config.toml
n_layer = 17
d_model = 192
n_head = 3
n_kv_head = 3
head_dim = 64
d_mlp = 512
vocab_size = 4096
activation = "swiglu"
norm = "rmsnorm"
norm_place = "pre"
norm_eps = 1e-05
positions = "rope"
rope_base = 10000.0
rope_fraction = 1.0
qk_norm = false
attn_scale = 0.125
bias = "none"
tie_embeddings = false
parallel_block = false
init = "uniform"
init_std_qkv = 0.0361
init_std_o = 0.0
init_std_up = 0.0361
init_std_down = 0.0
optimizer = "muon_variant"
lr = 0.006
lr_mult_o = 1.5
lr_mult_up = 0.753
lr_mult_down = 0.7
beta1 = 0.93
lr_head = 0.0086
grad_clip = 1.0
warmup_steps = 200
schedule = "wsd"
decay_fraction = 0.464
decay_shape = "linear"
final_lr_fraction = 0.02
batch_tokens = 32768
seq_len = 256
doc_mask = true
train_tokens = 166000000
steps = 5066
dataset = "wikipedia_en"
MLP neurons of a small language model. Each row is named by its layer, matrix (gate and up: input weights) and neuron, and shows model dimensions 32-159. Each number is 200 + 40 x the weight over its row's rms, rounded and kept within 0 to 999. A neuron's up and down rows have the sign that makes its largest values positive.
After each neuron's rows, "fires in" lists the words (lower case) most often at its 100 highest values on Wikipedia text that the model never trained on. A number after a token or word is its count.

L3.gate304,152,211,151,218,221,236,234,145,227,216,190,202,122,113,195,136,140,182,149,157,171,236,191,182,247,207,221,148,280,222,153,178,228,234,175,203,217,239,209,155,198,258,217,221,238,219,235,185,191,139,235,245,238,246,97,277,192,234,241,218,192,214,257,135,154,141,199,191,194,187,202,188,153,205,244,208,250,177,258,249,150,154,107,163,247,233,269,247,187,279,174,290,237,190,177,102,257,242,241,175,183,258,184,246,168,213,223,205,190,195,150,153,211,183,198,210,251,242,109,211,160,184,235,213,148,193,196,226
L3.up304,225,122,160,154,245,189,162,209,209,259,112,258,197,193,110,126,160,145,199,206,209,245,203,240,206,168,205,225,192,200,160,173,216,236,279,221,185,220,198,234,202,164,214,255,194,118,248,175,242,148,197,255,198,182,265,175,247,236,128,174,211,224,214,232,229,146,223,184,218,193,260,200,179,185,192,226,256,223,177,159,201,141,147,204,172,202,145,241,202,260,220,237,245,212,194,215,157,137,246,143,151,211,197,209,171,241,186,160,197,263,89,201,198,190,226,223,192,205,197,238,325,162,225,191,201,213,258,197
fires in: "the" 62, "e" 6, "iceland" 5

L11.gate201,187,263,237,180,217,241,212,209,194,184,188,283,240,211,231,169,242,213,174,240,205,220,243,221,200,146,261,224,118,210,134,200,165,225,193,189,254,156,103,169,224,262,231,181,258,217,133,199,240,178,171,205,233,241,150,248,177,207,311,204,163,153,270,177,171,242,251,152,176,279,194,193,144,221,221,174,219,207,182,219,230,168,228,210,251,261,171,205,188,158,237,179,183,174,203,164,130,246,255,236,159,184,177,177,146,217,267,196,165,239,178,213,259,199,155,218,117,233,246,242,215,206,205,109,148,146,187,191
L11.up201,207,153,231,183,235,180,247,243,228,210,214,245,233,207,134,158,164,187,158,311,150,269,158,255,180,153,192,155,211,226,179,193,161,195,226,138,197,215,253,299,233,180,153,204,158,209,205,210,187,214,155,253,197,164,236,216,164,195,216,162,206,173,181,215,250,244,148,227,214,185,255,210,227,172,265,202,239,232,218,252,237,258,240,259,214,228,249,175,214,188,134,234,185,258,342,247,185,240,170,217,173,182,230,162,271,230,132,229,217,211,230,188,173,204,179,204,167,185,225,235,195,260,216,150,218,180,216,257
fires in: "in" 43, "at" 18, "adopted" 4

L6.gate432,242,236,276,199,195,232,162,210,181,201,197,220,150,205,132,250,204,180,237,192,138,161,119,226,215,185,263,179,255,294,222,181,244,158,236,230,204,229,239,101,222,170,153,176,153,186,217,157,272,156,201,213,195,169,259,150,151,237,216,208,244,205,180,179,247,222,210,232,225,229,142,177,151,255,206,183,178,247,162,241,203,189,232,243,227,193,207,162,231,204,187,209,235,135,201,237,197,276,108,235,301,180,122,161,168,237,166,152,160,161,216,231,268,213,180,246,189,263,161,233,240,236,165,223,235,187,221,242
L6.up432,234,208,216,190,176,162,220,187,202,199,93,230,211,223,203,183,131,221,194,170,141,286,225,200,174,172,116,172,251,263,250,200,240,166,279,212,154,215,277,109,265,211,245,173,198,99,208,117,193,222,153,136,162,202,198,262,222,175,183,197,254,210,197,214,180,202,183,232,183,226,223,181,192,218,229,225,142,214,181,177,213,253,135,225,158,201,194,147,197,218,131,235,225,157,210,193,150,196,165,179,231,210,209,176,196,175,179,209,271,196,249,235,246,150,209,198,152,188,148,245,268,209,254,247,233,136,178,211
fires in: "m" 23, "with" 8, "cell" 7, "in" 6, "mile" 4, "bp" 4

L8.gate218,177,139,230,272,232,173,265,257,231,173,134,165,177,162,142,157,215,263,174,182,172,306,166,233,213,217,191,193,143,253,91,154,208,209,158,207,165,162,196,258,202,206,180,160,162,184,197,150,153,183,245,225,201,170,121,122,243,183,169,247,191,175,247,226,232,236,185,132,137,207,223,190,226,230,197,302,129,202,289,177,233,192,177,195,232,241,175,212,252,162,193,200,224,185,194,243,216,170,220,266,207,124,124,182,189,228,182,202,247,122,200,167,149,188,227,116,238,177,231,231,227,188,242,188,265,229,192,247
L8.up218,229,167,205,205,253,182,252,240,217,230,181,209,236,178,157,170,230,107,180,159,217,185,240,211,222,224,179,153,187,148,156,228,152,254,156,279,198,196,189,194,228,210,231,153,251,136,194,168,206,224,169,185,260,170,138,202,276,161,198,187,170,161,309,233,251,264,156,115,172,162,209,198,225,206,134,209,125,219,163,172,216,226,234,181,174,233,127,178,228,207,196,261,252,232,150,194,210,183,267,194,270,207,185,155,195,149,224,202,182,181,249,186,131,199,183,147,176,214,209,213,204,190,242,236,170,217,208,264
fires in: "there" 41, "therefore" 6, "premier" 4, "pre" 4

L8.gate290,144,145,165,179,225,213,219,266,155,158,158,170,250,224,132,202,166,169,73,287,197,163,201,180,216,217,146,230,174,209,188,268,198,283,232,223,225,217,239,134,195,129,216,162,125,195,280,237,167,314,269,193,200,213,156,132,204,175,204,166,142,148,237,214,204,169,242,211,160,165,254,192,223,224,221,199,215,186,239,201,200,168,233,181,216,145,215,210,168,236,269,260,233,184,223,209,175,230,232,250,170,221,197,203,119,128,182,195,124,140,183,215,259,261,155,170,207,183,172,186,236,208,172,219,236,132,227,199
L8.up290,166,178,232,172,186,170,216,251,208,212,264,208,105,219,297,191,198,144,163,154,163,237,185,175,152,228,196,244,195,215,207,267,109,127,229,266,215,256,250,205,216,202,224,134,216,204,200,177,230,177,161,200,174,158,279,119,208,177,200,171,203,229,214,150,160,147,163,201,117,209,263,215,136,214,149,200,263,163,135,239,253,230,177,227,184,199,171,212,191,202,189,174,182,199,164,236,139,209,207,197,176,173,162,223,199,213,248,213,125,95,216,194,172,154,204,114,196,201,176,267,259,182,206,231,203,174,262,213
fires in: "are" 59, "large" 6, "majority" 5

L14.gate470,136,195,226,175,256,213,162,92,199,246,175,201,131,201,209,105,137,214,259,149,208,256,162,202,207,134,214,213,291,222,161,204,218,238,251,191,202,156,230,233,150,210,248,235,191,201,114,172,172,235,262,171,188,241,200,207,169,193,153,168,300,173,219,159,217,168,205,241,242,183,158,202,196,204,144,189,142,192,282,114,197,230,239,153,187,227,182,211,198,201,213,206,262,178,221,178,260,217,230,256,284,205,174,131,186,226,208,174,261,154,219,154,191,209,209,135,215,181,211,257,129,138,224,182,246,122,178,196
L14.up470,252,255,177,231,185,224,167,153,195,190,163,186,270,234,220,180,214,197,171,193,181,220,244,171,190,180,222,195,205,214,175,141,213,202,235,221,234,229,220,197,164,190,263,232,205,178,184,152,130,211,264,300,211,313,192,236,198,227,248,131,216,194,199,244,126,230,262,163,167,215,185,201,238,213,252,201,220,204,214,193,184,178,266,158,177,172,242,122,221,244,207,164,143,173,199,171,187,262,194,316,186,115,152,187,209,203,169,158,220,230,231,155,180,231,135,201,187,283,147,195,234,196,205,209,261,186,196,258
fires in: "these" 29, "are" 11, "includes" 7, "contains" 7, "included" 4

L13.gate357,211,248,192,307,247,197,226,225,139,143,221,202,233,140,184,185,178,197,220,138,220,197,241,258,179,269,212,203,225,195,194,179,171,186,158,257,122,234,279,166,213,160,259,198,188,209,175,257,167,244,241,208,212,223,188,173,241,115,165,180,218,163,204,185,192,99,249,175,245,196,193,265,140,190,242,184,219,186,278,175,193,227,175,222,257,194,202,200,175,136,171,150,232,203,174,209,195,232,219,164,219,211,134,185,214,167,193,239,218,203,160,209,240,223,151,205,195,179,196,245,217,121,189,216,271,207,101,139
L13.up357,176,192,195,214,184,265,273,277,145,156,144,187,223,203,239,232,148,167,276,144,175,207,227,198,199,214,122,126,268,250,197,137,179,147,231,255,142,192,223,170,279,144,192,209,173,206,149,292,161,226,268,228,201,235,179,122,205,156,188,166,233,176,218,179,198,197,184,168,193,264,166,192,199,164,232,205,237,200,246,195,175,196,161,173,235,234,158,180,142,192,202,143,184,292,181,183,208,179,214,223,239,246,238,146,174,173,223,217,202,186,143,210,235,185,216,192,264,159,175,242,212,106,229,250,237,285,110,187
fires in: "most" 12, "many" 12, "university" 9, "two" 6, "is" 6, "member" 5

L4.gate242,167,267,160,281,168,258,178,276,195,148,141,184,133,240,248,163,153,281,236,235,208,197,205,253,261,122,144,264,186,173,235,237,194,256,202,205,257,170,200,197,180,208,175,209,175,250,227,173,210,214,245,205,240,172,192,155,174,302,185,241,208,200,256,244,193,190,209,203,225,161,241,215,220,261,200,197,232,141,185,170,91,227,192,181,198,207,211,177,226,186,243,182,215,205,195,234,240,192,211,199,206,177,297,235,188,114,240,151,250,171,174,147,154,196,171,251,146,85,170,196,240,219,144,181,261,210,200,203
L4.up242,178,228,202,223,240,227,212,243,186,278,213,172,186,239,278,167,196,226,151,166,176,184,210,210,231,133,185,254,223,240,171,256,132,212,187,205,221,181,198,177,189,272,257,212,268,206,191,227,228,227,206,280,157,162,264,175,144,218,176,225,144,249,231,260,204,152,303,273,221,189,178,135,186,280,203,183,256,194,189,212,202,229,291,143,199,182,151,170,168,178,167,206,263,140,181,179,176,269,222,200,188,175,221,228,239,183,223,192,214,235,191,214,149,247,220,258,200,218,203,175,262,164,220,185,152,242,184,126
fires in: "united" 60, "lantern" 8, "rehabilitation" 7, "lanterns" 5

L4.gate244,195,188,222,204,239,247,234,217,148,156,237,183,115,268,161,226,151,196,165,155,211,175,244,256,217,233,146,154,188,198,250,246,211,217,168,259,228,226,221,199,174,228,196,179,217,192,154,245,124,276,269,199,197,196,106,251,210,155,138,275,195,157,275,227,190,192,233,136,159,77,128,273,223,229,157,190,173,136,224,183,271,239,218,263,157,178,195,206,131,248,169,120,154,250,175,224,204,251,223,231,197,152,205,162,213,209,214,214,152,218,212,175,185,171,182,216,192,197,254,237,198,198,168,171,232,184,236,179
L4.up244,148,110,127,126,255,199,208,215,242,256,247,247,189,271,192,167,162,230,167,179,155,146,228,160,211,254,199,187,148,250,185,205,239,202,122,184,257,186,203,122,159,217,301,162,165,185,201,231,171,274,212,223,164,230,191,221,172,236,186,246,178,162,251,203,203,217,193,248,184,184,208,259,192,213,185,91,195,168,161,229,139,254,224,264,220,198,243,244,154,304,109,222,210,193,204,188,215,269,180,139,271,219,192,206,210,201,235,222,107,230,167,155,207,200,146,185,193,217,115,178,270,215,238,254,228,232,203,138
fires in: "april" 16, "march" 12, "september" 11, "june" 10, "nyck" 4, "building" 4

L4.gate94,212,231,197,147,131,197,201,328,161,229,257,217,207,228,236,186,164,235,152,209,202,213,254,221,196,193,172,160,169,171,224,276,184,217,184,285,300,141,297,140,257,206,238,162,215,272,135,226,225,191,198,206,240,203,259,212,217,202,191,224,201,191,165,228,212,222,218,280,273,195,179,195,239,232,231,183,164,185,133,182,184,243,251,123,206,172,151,199,164,195,167,210,220,242,243,231,209,195,250,203,197,170,222,241,192,223,216,206,196,235,203,261,204,198,160,187,178,274,186,157,236,212,151,221,167,236,239,237
L4.up94,158,217,154,174,218,207,253,266,256,177,194,243,155,167,232,198,202,260,196,152,215,166,167,236,177,215,175,216,149,195,181,204,232,228,165,160,243,131,249,133,184,211,181,249,155,263,171,192,207,161,172,233,231,182,202,278,240,219,207,244,204,197,156,140,140,216,161,196,208,240,110,173,163,188,210,134,148,233,253,128,184,204,224,210,146,117,103,176,198,172,156,183,182,315,225,224,244,157,225,130,157,199,162,232,123,179,185,282,205,219,259,168,153,233,215,225,209,266,194,221,169,180,141,209,158,217,230,243
fires in: "years" 31, "days" 13, "year" 11, "months" 6, "55th" 5, "weeks" 4

L3.gate251,157,183,184,219,234,169,227,252,219,162,211,218,232,138,162,172,139,164,171,234,225,263,216,240,224,244,205,193,181,266,231,235,152,260,160,137,176,185,211,202,197,195,268,224,234,222,215,273,198,237,183,236,190,198,152,269,171,156,162,189,170,226,241,238,241,222,200,208,157,167,202,180,213,220,225,246,118,216,231,218,171,174,227,219,114,150,227,149,162,217,186,250,254,201,198,169,168,210,237,193,212,251,144,138,165,157,207,264,181,206,148,193,201,243,120,178,190,186,147,144,305,200,158,202,297,265,187,231
L3.up251,111,208,142,241,261,191,256,158,159,206,198,239,175,171,173,202,168,182,132,135,225,191,196,176,206,172,223,164,188,160,186,215,224,171,147,201,166,194,258,235,161,128,221,241,191,173,173,273,169,174,216,219,138,224,233,199,213,175,229,176,263,208,206,230,215,203,190,262,139,155,192,213,170,193,222,223,194,241,153,241,194,184,226,115,166,117,213,199,168,216,177,192,222,257,202,165,175,250,167,153,205,181,138,190,207,201,157,170,210,237,131,202,120,171,206,140,171,191,147,186,240,223,228,202,263,274,164,150
fires in: "university" 44, "college" 19, "center" 11

L12.gate51,185,193,170,249,222,227,176,184,268,172,185,167,198,130,186,130,139,194,225,167,214,206,222,165,147,177,248,253,196,174,94,196,250,212,175,187,233,131,190,205,210,197,197,217,172,169,232,177,247,151,211,199,287,169,236,191,207,142,174,212,229,263,191,99,200,157,211,155,241,172,277,277,203,176,163,180,281,193,178,226,168,219,148,202,154,187,140,164,231,243,176,212,250,149,235,211,155,273,196,182,155,266,253,188,239,208,172,218,176,232,207,113,160,215,209,207,209,197,220,201,190,126,221,145,158,134,163,218
L12.up51,202,274,173,187,181,174,165,137,217,223,159,259,185,258,169,215,175,193,181,204,211,233,178,253,257,278,226,143,199,162,193,236,154,168,200,119,244,304,211,171,190,150,249,212,168,212,216,177,228,213,132,208,131,233,195,182,197,216,178,255,170,158,223,205,208,185,236,219,228,212,208,194,221,219,212,246,210,220,225,210,282,128,163,170,197,213,240,198,115,168,247,163,188,186,203,245,175,259,186,204,137,227,211,119,190,197,221,290,174,201,197,222,141,244,194,172,205,160,230,242,236,282,256,195,164,209,222,238
fires in: "the" 37, "whom" 6, "why" 4, "what" 4, "room" 4, "who" 4